Part of a small language model's weights.
Size: 3 heads of 64 (1 for keys and values), vocabulary 583.
MLP neurons of a small language model. Each row is named by its layer, matrix (up: input weights) and neuron, and shows model dimensions 0-191. Each number is 128 + 32 x the weight over its row's rms, rounded and kept within 0 to 255. Numbers have three digits each.
After each neuron's rows, "fires in" lists the words (lower case) most often at its 100 highest values on Wikipedia text that the model never trained on.

L12.up159:112115209153140172091120166102156174150117162079168136150105176141131106093169167176090128148145100192157137129165137183103126132094213082202153177129124120141140149156133108132072144113130131082189044155108082117118143130174120115088119162144164162124081091124085130097081090176156193144090090159132125164170123086153112134099114132123195136126095103168125167151097134158197105166137172129152102180115111145078130135135051152152079094155131156128119086104129117101080120131134102108159103122084092105075107139139121174088100100123121150105129093122088090132172101093084138131
fires in: "in", "international", "into"

L6.up519:177103161118105212104112121090146118103147108201162114102141150121079147124080158143113148179109101112140136150093087133073121139121151156132122155116172157078137143131093111102142133143139121137067106181181145096133090189123182127103144027148131120202140090138121087092071079169132141078169128128147160129203178168131083143151114138109122151154119145108151141107117184115108081180158079127111186127157154142137207129121094173094151168088090126121103043099180099158112128070171133143121132075131137111155123147076132146081166172126172136087107131107151105136146124121119131077
fires in: "of", "northern", "a", "netherlands", "is"

L6.up462:176123120158079123090102145082159105122118146154165111140175161150102097105071114134151107087086089110169125137122068118118122126098187123186144119109145122121105112101124151115075081163118116133097135127111129144165128105152161125159176137097134138134097171119108145152192138111145130053142117169206122201206140126210100147116122112151133080073138145118116077104164102100114171116117152122140156077158099164123111090122129094152079184122100076125118154189142170193113112169080093112180058120141111181183150174101103115054155117115135112069140139127132192128076115097141122184
fires in: "when", "however", "where", "since", "while", "with"

L8.up759:211150124191117172142146181068134072130178111105141121130088193147120150173120128114123141078105137162178117167155142136047120090111150109068138099162107110113111120097077084093071138141142123137077085132151128183123098129166151145120079114122140100138144124085172101130167140219149165116071148074154117149163129113138130102116108112172163140160128136100129125135129180128153153154170151096169151104149103105173146144083098125122099164178135097129072173151145123079141132121109079104156158163150065109086144143119141173122173092104144017189087138146186143130129100104097114147
fires in: "after", "until", "since", "following", "while", "with"

L5.up734:145146120101127122142154087143140133089117050139127153103128129141107192076228104150168138169181164094117190129151096133117106150131136102194191078096143156154146155153098124174041137170124125113112169084164059150182097102096122141087085142082080109127121085103131155116134083152135129098126125084154114164145158143168162114110097088173142115191091137091071107118179135086116145149096044166129093172138188163136112084171150070093146121116084105164103095151140128099155115121046119138090106095135141204118146193101123131125137146122108130128137144125137125119130133133163139117
fires in: "that", "which", "of", "least", "last", "stage"

L12.up696:100150155118161117135171126115156099171158081149118148118126170125157114130189114110147133110095144139107142155109097118177166053083144109145169109143145083111120109101174124145101122166106132149177096189060111133145075169164138107111149175166150101168101104089189182159127074133212111087140111170111135172054128102084118185156184144140074114113156159161117069180052110149150085109097137111142104107089080101039130141148118197105141095131153035085133129132092126185127112085193149139122109122098121144138112100114117103142120103117153123106152127118174107116127126158104154163
fires in: "including", "used", "included", "was", "is", "worked"

L9.up447:172164136156130192174138102070161141079136140082128134093067061146156118110104102105130107142120135129220083113141117172136130070109168163051201152085114130187167198064107132157112149070130140158127119183095160117132119139153118107099106088149109193133135063138154122126102115148120128119191143089156133114135120088172140147102110150156114180120110189096094079088153116160112124137128107132151158099094107101135184120194134173087053122139112229132111129075092155128158138150103168124116148111138071133086105133114141142156148136113104110108111170163109123100137103102161139159
fires in: "of", "to", "until", "after", "following"

L4.up634:131181089112084174110164158190160079145139192098127160161063119121124149121089139135125093175121123173100085139130112124074116075098103089094145160142082102126126110154115185125123158109131160203146083089188144172157141155102087164127078088086061158103094144103172170061151165108107161164107116141157087131099102095134171146139112101112105114167168086109118123147126074061066123117135166150124118122132095113184093220128151116136121149111150172124070181121143111152111122178165180080149124136136102117148098119100120197160091104112157096093131134114136138111092144134077166160
fires in: "not", "division", "history", "district", "number", "also"

L8.up231:105189087160189094101126141129158158141138144095113175158118160084161176083121104167128096110068123158161094175177157163104085113179116180121090159138172091111165124093094102168130184113132109137108184144152170172040144109094170095127108153119097087175129171119155124128087129125145113085146109149108146116102126117118172144156168191072120109145114136083083143115168137107139072151120163143141134091137117098167083069148150131141161107105124207107131123132105139125136160185160082090111193140105156182113090118153150122101140099119106151090116135022128117162099118071082078142
fires in: "which", "title", "together", "this"

L12.up327:098122134162088132072135077176075108152157112153151107099111135163136151118107132139107117185107114147167163112084138172138120149136094208094167140094101098144135155103139111099111231083162082142129144148145120144092116180138154170120193153114079160118165102164063097138144137155140136104093081104153149108093131077128120101161122172126106103185146110153175105138104148129128106157195159141136080162112183117147146149114181101139159090105094088139143134137086112123113133079109201155123060104153157122159099160087066139097131172169089104099118043157106055167163081109091143121
fires in: "an", "any", "announced"

L6.up94:137149128131143184157159137211157103132105137147182122094118069091128084174145134078112144120120132102097142123119164150094099170063093098120135119120128128123119098095145133042091123084119100128146107154114100180160147192157110119148090138108065160129088089092158168082096095116155132144112092150173145138090103154138069137154153140124090132116129128155103197052127163168110096081144117123149155147107146165138131182137134159197156130078155106125160089109144103137174089182116157157147110097070105137202099112209171078115185198114100117087064130134168104138120152126148154160
fires in: "its", "s", "lyrics"

L9.up597:123129155120153160087111117093152122147141069189094199110135152102149143091156170119110142145158166089137120166116098122117133073155133120055152131182188159133084125102127084119216115164176149167046087198142139157135096164145149150129072156089112121107167131136104157138097118109048056187120144113127092104106152105122193098183162118144084137167142110131105161124116162135106194100128136146132093148121121132178090146114134230123113152149134119128141081086179078147156082173177151079101102097113083086097117102146118092126163116122126099128127116161097128124138098168115089128
fires in: "be", "become", "being"

L5.up689:104117153167184135075114140222140172157172123190110141083161119121095144205078134069106129093133104114089138169137118080157134095131157175135099159093067145091097167108088146129108162074133146131101135128134120150098101129100108098126096150129091172198159134128080136141201164085103069075077139131142173111181089081155143164100185145098139152172161150158118123139137102191096061153142171164084091108184167134126099103153140101142156113157073116157109137174143149122138179116123138125083154133055121166133139070133144135153089113089108162106100128153091106102146147161122115153
fires in: "of", "american", "league", "committee", "commission"

L8.up250:145134100141131099087112130125147048147091109085132096122061141090133157124158151175128118123139092183180171102134235146092114139148150111097096115082117132134158112131109112143078145095154148160161116145077132183161110158136128091189187093147071081133121081079130106145111178151097140137103138115101092124117184167133073099153169128142136103078121116127099116158152141126088128120169146114146122128157157139110082184100103154109021124139168107068096151173180091133170094130136130173165100121175125106116156160130096127166137145130130148106211174126154077114060122148167064138
fires in: "under", "the", "understood", "described", "while"

L8.up764:151152121100137120138140162085152142119143107062083134061121151147167117113180108109145139127129069092146138132109129088132127124160124065179142130181177036142115127068121106062202133148089087175090098045121140134179102097141198129135098101086179144124148111165070178135132111141129161130142108099133092123186104109163127098148165132098079128113139107091109155123127125075154175140118109110189143154114138145102121127122160098168177154153083193165143093102151150091183157130135164115147102148135135127140201031091160169086110123088160136153126129142109138062133090114149116109
fires in: "with", "became", "because", "becoming", "become"

L6.up403:140116125101153176108131164088176119136095129121157130146140099120144150166153136153185163096132080146158129161086165060122113134191091138107107050151099138115117144091209084110137143152161113154133131101112133084124099138118164069171156128157126184150091128185137158106108080147127060169087116112106129163161040151114081072136125080121092159162094090094159129162136145153128124161094106147177126111135088141166142210180098090125064089160116097134124113155148168164194102175137159083109140090067145118123159096139165141112173076110066134145109156151082098087126128106095140163
fires in: "is", "became", "votes", "initial", "becoming", "adjourned"

L6.up116:114160130121049156117144113115151119129089090117143163116163141181116123110140122127122179130093114059152176153149094158099095119125084159114083083123098129195145110083133088131099137151170091179115123168110129098125158113083130134134094089092111154129194143104125097106118096092122180162113159122144162162060173143121131103097207156083139089088096085099113161108111102164114115095160124104165116187179203107124099079123220153182064175178152164139148157084101129110170110141062090155094099165149147123097079119206117080130118108180113127146103109142133125140108170154114114131
fires in: "there", "they", "area", "stadium", "theatre"

L12.up610:158166122078092138087175098139118140150124108141102142123119181190103136064133123134138094104078165167157092133147152067113130164119139181120105189144076115110113117042120115134111149138119110165144046161156141132138119165098095127123103140110170051093132122147117129191102080082168107099138123107110086180212136069183071123139152194097080102098141160131088197121152104211126113158147121097113148160097102143132136155126073124087123121145089158101118116182148129055167154188111124095127120144123108121127143166140162131177137098143172158114137122186126110128179108128135076153
fires in: "that", "because"

L10.up327:149136110062096119147068124092179100211133126160150175132147113116128131096186133112124114098163123082158055146167122127197073116126118120115123122134102160142097144134097072205141146157175157094121083167101195112145117133120167163139084155125117087125126062118121155164128092116124143207141134111094141119092167144094117128178149158144113115094101159095117175078112157102131135132107132153091078149161150122065120075144154089117183129161206130167239063127104117113132118115166110098101128110123103103094147148096116132155123116118120118120162199083123170072140125091105075131
fires in: "be", "become", "road", "postcode"

L4.up202:111105127147127114083108097111122066103192130171120184217169112180116107144118109125112104166105131168125116147112169102169147145096108087146111118071126059129151119127163056184138139133151160142181131095125161119109134131114139186119121177077093086175109098138130185179083141138065110167162107177076136082122141126128121169120086134114116054129111094172132116151146095116165072076139165121111102118113149110127094040107140184142135169101125170101066148106080180120111160131070155082089164121122172111103135127176112090120089136127167131111059153155115156154162099164153114153
fires in: "team", "tammert", "seven", "games"

L11.up233:106099088184143156073172062150145106102144188084133123091119124083128171122075105112109128151152169158137139187157175171084047126147146089154119098108141105099079076075145066099121201123153128129104129111102125079121172144106126091130162092114148151102109090147143132139097112146121146084157103196129114099139172130117192117106126146051141146112142116170122149134153100132132142131154092128169121164187166125167097162137115108165115124114211127158133046132109099126128081133097148125157095161122070162126123109175164060149114146107122126133141163167181093060144133190141062144
fires in: "the"

L4.up456:114127130068105103137159095071179079120103099113128163129104109199162122163095093093161165167159045173137224101081145069124092157144143106122075153125150087065119143079126135129083148108110131145144072138136099105133124111138175193110146151115116129136114164104136133145127117134149086078183126128125165093147114127112093094158159106108131086160082144154112142163169127155138148149135160136145158168160102143071159155103139111201094105128175092100115109215121152199122121162170121115105083166136142130159119115102158104181154095087088132107187138135061122146079086118089156183
fires in: "between", "both", "several", "built", "two"

L8.up641:148160176146140106114144093129125206130079176092141162092085142122101115101119134185148108138121135150173087138086112146132147100136139169112090149085106143125162155148130067081099127104109129137182075154202105090164138140092090126113114078098163151097198088114170107118105098060142122135113123160118154188131097089144223143162074151143136179102181143042158130132104111092090099137120157166192125169129072127153128143102154156130124158108079123198166115127097120131144130087122144114159103154142073133119115092070139082117082189116125110190091123091143179104162146151100164111
fires in: "division", "detroit", "determined", "details", "divisions", "advisory"

L12.up425:108118150129153106126080128132176172139126113121123117129085099087150067102186076128149142079118125136148164205160146124145140073112135052139152185096147116125160171129131114137134144139114082161187075197107085099134118155187070087151076113129155122179099135106099130100139090127130148162114197111100113140111157103150110113128087175129137029110175136097183089128140107142109122126135202177180080136182140105124144126113138135107072130164108205148149125128134135140118134171192152093128097111055164142085118152080145121136130079203088133139181141119145090082128116111098104133
fires in: "a", "in"

L4.up95:178112097132121133126120144095152166103116108105106163075107107126100183146166157124083128120170058123153165139124121136118127092088110080094113108163146179162152118100075188160149159164173103115169123110134112112099170118140066145107132111079109135129186120132148113116127119144102156119186144119141184068167137138113077152152126143185164127099119190137116135152172156098109157126127146149111078116116164115132144087129073143149186158121152089108067160059111080163137157160097105106134112205121170111083034154133128092126117123123133079164151116086129218158016091147117163136
fires in: "and", "never", "throughout", "next", "to"

L13.up397:120145178100101076096165139126073080079143133146156078109054118123126135133186134096139160081115133091148105099123122158168167092090129108133157149126134126174145154143129134166134141126142102157120126115117111104166092147156095117146221126101107092153158120198086071203172092111084126132127112147091134185103166120070135104142139144159138171059087119178104136131149158085134165074167114106172108139161113131094155147142173148063166113166156115126125130103094149126175157188140065140147112082091091164141145076118152125168133087102113155069109094149160214130133138195116088076
fires in: "is", "were", "are", "was"

L12.up509:124104076139076123122156087127097133121086118113070111109077105122112088155107168113171104100135142069059118143097105134104145089126142145079153148158097091121104148130165099139104187174095158133189145138118131133112092154091143163132080107128147152170153100115153162153178168085091165141054136191138106094095147068138158106109098162158146132108188157121124132158144083147079184112188122174139138150099186123128098144161156143123122178122180172134071121152113100126140120135109139159152166138106139127158187138061112168124102054088117110083049190104138108148212157136099181134
fires in: "by", "not", "at", "to", "as", "also"

L12.up81:077119138136136118152214125138155151109123108118161135064187084091081121135121137093117124119164166167168148139148200149106105145146082137112067074086152128084147131103104112096149166095086142121178118123134092127132089098121024129166166061129158105152119110125108084146078141104165156222147087173113172100151149149161163151117132073081104107050124133146160094110102121132204163165073133095176139138132076120118144067111132130090128170147200091145130158120157147090107151148105151090138106116149154097150100151161123158048140146105108145100158149142126125087144140165104118113
fires in: "the", "then"

L9.up557:117152172187139135146186076125107118124067095081145146122088115108119142135101119130130159142114131152128119154161214192109112161075132107144084141113108100058096116133130163162118173107132140116130094208128087187078169133120019086147128045082157068183120110147174142095125144146123140141079104154130062109139115120187145153088147149116124134101156122162096169136135117146142155125114105069114184150179108156147112125130124114156213126152108106173149145093151153135143078133092148095101121160189130082162064153153099173099132076117122150112102136118135085132143108150170094097
fires in: "the"

L8.up675:130166131126080157066153179113151120129149104152184098101124131104110105126141106147148086111070109175064168076167185134140125142072103106109138196181090129152149093103082101059073184067119093100092128118178147090185096146181163159156177132097165181114138099110127120200092080159158130118117149140128122169198104059089123131169157135089113103103138115119117135099138174203147163144133130081149154133163143116141128166155158183120123103083114104119121173191062162133185127127078098122158104092161142107151123159118122145135144111127096129116111102116138184087135110097130168135
fires in: "while", "but", "when", "with", "by"

L12.up712:130134109094136159159070111157215162186154139148174158144109085119108121160158140125181193154200091167128108150122071118155106127172181082114128170153060121136153068185041136161120102156095162106054139096105114150207159137137123141118121113109094099135134125100142111134141108132158127173099038178148120172103141094128144123125140071165174111095105164118178043125144112100087089116176181144117042189148113120135105105119100140102116127079135090144121158133128092144100139138113128135124109133093090107115160128164159099125130156092116142165141145139108123143088167182119117114
fires in: "to", "of", "from", "frisian"

L5.up91:145159154107167122170148106128118095149145077094128173120174139154172165157055106144122144103170139104180180128086130160132097141105134080147100173107122136065127084154151133155100109129140150124198120050167062132124080137131176158165170158105092111135112115121169084138088061118135118082142150157144130140175151106134162164193209106090119092115177151109148172082176066090108111165097130143087107133118125092121116078139142134157181059138165124122143143147144112118131126121107118181162118075123107175104135120111085068073170106148100121162082142128086116180058123113169135173
fires in: "began", "while", "between", "both", "because", "likely"

L5.up351:161130121130141130091092150086090117106137161112113093114109138095157086139104103092191143074138087105117136123152130127158107157089130107123085174124088070166087119102138174118127176156122133181169090085179115149200080161149191139138150100104139141112109156147117115170175119112194168120117129146169107168119175071091059191132173092088139099066140107063131146104150115096126162147160080080134134102133143124125123090120122106184120188089185077131120121119094134142125073168121098115139090165195157174146175234131135120133099087136126118120141191114099168094086132147117123166
fires in: "while", "where", "between", "when", "until", "since"

L4.up130:132155137094141122103119140117155141102064145121133155103146129119101082114177160169089129126120107093143099137044142163066104115097142090078085131096084128139130174087140126110186122139092162094120131160145116159145082127140152174120089142133096155155111091125116113094157073118174181069134126155159156109146136147119158124162189139132098116169072129141213119145093140125085071154183117139088127136119193065084145104122096114130139166129079173088147106139220101208094133117174175097114113185099159168101171152107132147088143141137087054155122105135110130137208122163177113120
fires in: "a", "an", "affirmed"

L11.up452:130115116185201166118147117106108185104133129123159103161173131117159111080100110146139133160127097137152151110108163144065108119079122152114147114119139049102140113036084088168097131115147100029188129130127177105127087102126131123123160174123154066133149116136107120102142126124069161101131128124117108092143117185136126095161122166075127125136181082136206159180130093113147129139143164146125118102210188133101081136100170092081185091169191102119104139144102112123136179089093167081135117158121132162133134171095077142176156182111120092101148095145126160101163128050112127128
fires in: "an", "any", "she"

L13.up161:162167060132147166149146085074119158138067153097145189134106170110140131082112164104128096150087084129093177152095146132118184193064135205140094105108097197157111078114132117109133176185192131112097123133122075140173116113114149090134088162141108120138149154072120115118124087098176137099125131118176109147134108129123137121127145162140127115122102160098132168090157071110159099120151155118158123160123105130150146121143184138105085098111161111152109119143110133166084103153223096175100140129079078117134161122052164180226126200129115173120114153116162139096108089168115147093
fires in: "to", "never", "also", "took", "not"

L12.up305:109172158144111129131125097173137181147104114143102085100095161120101087130128146156188093137098137141118122148111158141080121104124166132160101119126115165071092121106092128166132100115134115214195118179118109149066129119102064117121070104080110166118117086122192067097140170125156192138115143142143128087036133102155146065140124144153058089157169144081098143082114127148136145137109114113193156133115121115120085166173161137195128185192148144140078123116180166137144146057124141094190158129098137145133095106167152159094096106096083128132159105135041132156121118076128132140
fires in: "and", "august", "in", "aug", "january", "the"

L5.up545:120111188143098148160138060162087139120156155147119160143139047098153141093125149159176170103108063139176183122137157139079157093162094159115138140092127147097153095133122066129131121074139134174135083128068141112173161147063162117127187122082114116115108163143043143131171124080145148111137132090220134146079107110118110115144104180149134092103102130134123172146147138159118134157076127132157101134149170139114130075133143095111143091100109163133189146151167142141150126127132075148189128166083142187183122098150064076114064182152122109081094047149117120087121166121137126135
fires in: "where", "when", "known", "wrote"

L8.up658:113124108138158137109062132187099113144078105157139177119082157088110117191090172075132148104054167145122145111146138166126127115165112150166157132113121121148086160111108143152196180140091067109124123110176156111088153112172097099055089084123168102091112155166125122090131100127201176134099144138128149161163137130101111134134164097153130151152115177157093153140113070139156149111102128110100121100124092146126036230172094138142143114101160157157123122083148190131124179151144136149110143131106106102155131092159139138112083119127067148177063148105109129088038118121072125175
fires in: "east", "100", "one", "year", "episode", "this"

L12.up45:139138155103104107114110108159122145103115156078141116095092129125155191149131108109139097115153136171070145198165126113147066119115082155169097195158141076052121115106143080143126094104108123133148155151121181112112109071199167145120124123134110100105088124143104109190147084156149091107201157082105115175190085098125120147151129123124184125095114098023157114175131163163177165156159175128145138134085112154114145099154144128115091169120130146087130091117156054166135127138167142121098181111139136140102145163118134143181174068147079096194151092163146089131127094072110088092
fires in: "on", "one", "into", "this", "the"

L11.up602:181140151188112141134103137162161128040141146107169104106138091072183132100118150172155150168103124119084069164115146168128118109098098138149099104146134123073126037113141158078088107156102142085112115161148169141174145192108122114135111078153123116129090154109139142130193170198122184098172121099114156143130155081158160099139110119131174085106098161116123164099041149098105074151168178159160154106116138098099069084109116119161220114107116146125120143093117160133104149090119121171154065128109140109151209120141115101106122127115177110112126127107092136215139143098117161122
fires in: "in", "including"

L8.up104:158134064145116118157136131066160133126149117055090136141148159108143112157181146105134157167137110156137106137083130151096143190155151157125183142143192123087176133122133128145159159130105089100089100169125098160102113187104116058154140082113173160050168179093092147140145091200130114126108107121119096149130125116152126049120112106111134122174124059128159119121131111163081125117101115123133082073140147144168139121103086185102123148100149146034135201101115107095117142097088223127077202139133197129124135124127144101116128102135154148126141112132079141156137122164087169053
fires in: "state", "early", "general", "world", "mother", "council"

L4.up438:102112141147145135112095127059137123118090167129182172107077182091102118133122132089135169142110139130140094115114225143115132196106123058117124141128159114094142132135114138142115096156124104127092143135154115134112138164128174112039129157075126153153145156109134137155184090092085113081128117096119138191071128136080099141101140107140109176138129141096121112132136113130208153121128112104157104139063130159117199077128123177082155102137128065133198177152136157110122066131178190092062206150144074113090132106182156143118096093145138136101108107133075129139164171164105058162
fires in: "state", "city", "each", "country", "pld", "world"

L11.up638:156154090108170135183115077149125065129125102139128127106153162126121103135109103135114130102124139124112099153140162146208131110120067102183111134161079101117184130126118107197090121113131164082095057183146120185152148115096062099131099171112155150119098122155133165147109140154129111161144101167159133169226064128189102118155153179115125090164119143088105120169097128117155060157093125171125163126118073124203083176136139074115185105130136120096115152121124174160114114088131070091113093128095097127082184115136144122108224066132073136118095145119102132147101130153094114115
fires in: "the", "that", "of", "some"

L6.up731:141178099233152144154130128103202126130111118109082118173063109144162126166134127111102093134114128146105098128203143129116120087141110122146156130159084171102133141098099134154134081113113130117045100103193130119155092151144077172065096158077163102185204115127095161153154083169164154113071165156151148130055115148145118106146130139142120137100074134164122158165072173082123053138125116153111086097154137133140129124141150119113082147124104106098150102144192104193125154114086163136067125158110163151178116097081131140145081145160148153108103113108106111164086151164096123194
fires in: "including", "intelligence", "include", "includes", "detroit", "university"

L11.up471:068145133085142155133135099118160176160146067158152128140149140077159093117142094086123097135104124147167190129109088115123128149134159109208120137217128127105159166090123089111094129144093119072165094114122100095097143124136118095131157081140121173099081099176032065109141148086079196165182126162132142117122149133193096146147161127099178098100122090079156085129047113132136126144117120143130147174109106111070132121106169193156111106109215143196107105132133169150119108171178194135110116106099140135154154124104119152126183121101114120086164175094122116156116123103091132139
fires in: "in", "included", "includes"

L9.up719:128155142151180168169095165136132108129152144113078096079108118133102055131174138136149099093071119133141119071081103174111133165109078104137140131152119109157042105142171094155142161133134152112217118123066172212121102190177067112119100108141136137126124100141123121153143149140059084141135049106185176127170153072117107111111166141107114124044125182161156132079138151111070117132169178145126120142113175104138118139129130118179098171140151143096123148144067124155135133145126132157132136182128152107138157107132128165129152157079091121134088209098098090095154083165124093109
fires in: "his", "s", "having", "its"

L5.up172:139137129218085090167106120127133163147083169148165117122173124148148114143056192094090171127115181132073170116138141164127097194128145121192147064133158141095145137138145098120132146111094169139058152115188109132119130094128116126109091152145112075144144110143081090112078150142142139156087147170179175131103150134088141142150116084089136126141033165167098104150069143154129123164133143163146160065089135087155144074197111071107120070076090156146111150138137153118157157111111153073076104113103161122151141180117138146106168132115114098133141161120134119091090121210142078155
fires in: "including", "include", "included", "includes", "hall", "population"

L13.up31:084153150128109154115159091093163158136061110103119183134127202104116117108190135103129175131118026084194109130100149160134114183103119138174072144113146131153129144099104114127144120107125112146151113095160144160112108112084139145112151100145066105121105161178155051125103179152008179165158144162079125109137152135131155155076140143164120137136110105143166095126149137115116131215099111082158108121163130125095146195102136129154102121162156121089122116115082119136180123095130151099195103179168107155093144168157152118149099061104179083165084105120117126173098131090146145102
fires in: "august", "january", "years", "june", "september", "november"

L9.up426:201163059148160181085096125117134154111130137109149166097098086095162163076135130118115122110068129100145165102174143127146111157095111092208121112136146131113118174117095172139060163066159127124130138169110054148121166136111165104109141169091096143109146066104125107168143098092078150100103116176138127065149117132156165086106110150109229068071171150144099081146129128122072159143152113159197154122108087162149098133138175126128154177143114123115052103137113130146102128117131100161084172122176114126170130187088161125131152152121151171100117142161096069153095100115153146161
fires in: "and", "that", "which", "until"

L13.up477:059155088178165118099174094162123109143123156127104145150153086126167095114193106130111086089138127077148175137132097119162118090112107097111123171108167101155127147126128104125200124102167095113131166109076142130110115190124056117180236127131156056143122118163156133188101129126158110159178140132068124107133154093092122136128149151114105151129155088163102125131091138152174161169116111093129167105093135114099202100186142084114148086110146095118139088078121112102186118135090138083107098111127079132137204077110142099136144130051113184121049111148113095082129120143171111159
fires in: "is", "with", "her", "playing", "features"

L4.up359:102137097135124108084169096154181117156137117089133103108079200101097092147119156118137139126095120166164081145109171138100130101094115137146106105144158191107127107126069090186163149167078143132143102101139146162112170161227153134105118121127138154170094178164121133087121094134176171101141140144146090076095156168130100114149102147147159095195143084080146120178048170126121139063135124164150146130114175169148096214129173138189142140119149093097078097098092121121105125161143101105100172148161171081135135133098086131181145091105038118099117129113138106113080135156127063107
fires in: "south", "is", "north", "near", "east", "since"

L8.up586:070146123117129100180157092135145112169136104169183165187129096128144133144116096166087117081139199136138123151129051144165155144127154174090118118142112111182075108131143156133140159097120136094145106086123196158181158112146122078135103144068136146109104131103160140137101125149124103147111122186106077129180138064123126082162147176070166110127137134146097097093085103157155138120152136116068098102126155132114133138081038148102173130115097162039119172116167166147178068138076117179101135169143049148192130120137134133135162114147120108111131170150088167124056112074112098130
fires in: "that", "those", "this", "what", "going", "wife"

L8.up294:119131177086143158178153102127075137168103105169177116180108149088128112124199060117135112107117217100174098123097148169106122159114140149106098086125132135086157117114120163169150156162107123129135176129100089063169133083080133132120110074159099110124148135162111031147075084135145156098116114130132102133110126090128095180171142138174132163064094174161106185070130179077125114161131152169089176088184105101093126074127132178136161120166120078154152150130121097079185117141132095165159084099132132122128106129109114169155074110160102112130165171112160116082132152150110115187
fires in: "later", "like", "likely", "listed", "little", "it"

L9.up178:130142119167143134173141122108153139134074190120178200086111159095097188079082097155112163097101141213080128157169186159093116129120109146170100135146138068164141161138106120178097154122109185156082134151118187148113142085100151055160119153087135081135136132118117038168165146117116118109139124115160144164166082096114140115096114193165114108062153091129130159143142077119117185102189103076163124100084096119122071097167129066185126087080152146136100121124170095130136091148154102138125111131154166134165088108172151140124104139126159142142114119119116135066074119120109131079
fires in: "this", "would", "though", "through", "the", "football"

L8.up391:154156121114185138148105133158177149135151079059151132130093142091153137091126154118130119142094114174105133128123131152183160045120133099120162099180080061092103090122156084101094133156091086135159133152148168109166148163109136105165145109142108148145158157115073124101128127147076080155090108098109171136133145101165120118097207157134142115083206124134119179173086106121108172168177131134159092065129087121098116142159198073180097182140129130154077128111197113121131141133113118141171087126157195115185168144106119116155140112055147144071156150095091180081108126080108102136
fires in: "in", "towards", "involved"

L4.up688:124139129087139098131130127134147162084173118102180089076097136133148102094182066130118182172090111108180139191106165111152170068100131137145151158158103102133092108139139099114133124134131124139120054155131152129164088108088053181123107124102125174099052135162155100148025128084112089177125108104092098133140090100127123161150160141179194133086162118127123141145087132117131155186121134118148178167092119150156166126103126140173171132157086098141119158081136110182095081182116074138192158084069117138129059165103146133168087150072140117122165150100148127120150154166154105105
fires in: "in", "detroit", "details", "determined"

L8.up270:162120101147098151129162123176123178153092168154122093105169169151069084142167097172203133082153129104126054126125127128125154134197140102134069129119130141099122086170150114097134130111103125170171183112109068136174132108129119130115143142089142108127110135088105202081145138051164126152144049121055170174125133124140123111134119106117199158141156099084152114119132136080165172149131145132139144150136141170107089071142161151174173198101088087098167144152121132126085109163082128173128104144074117168093048115141169107122097172131130090072132093134125136111102117091135051133
fires in: "where", "when", "some", "have", "robert"

L9.up634:112117126152145145128135057131112172170169142193162144086152129143136155166086136147052156127181131164159145147116092126097095079104108139071090135174113176164066111108104147099123123143119152128130151036130159128133123171108139087143115138134094139137070162083039098145165117137098130158129102142125173089125130138062182179150148134166129165122140198129079147107112030117091144105085108160111118157148147108190115147129135097155083114125100143138109186092097106113120143116129130133064153118098111127173183119107100212157153157086155143157097150136147102186081129155077128084
fires in: "to", "ministry"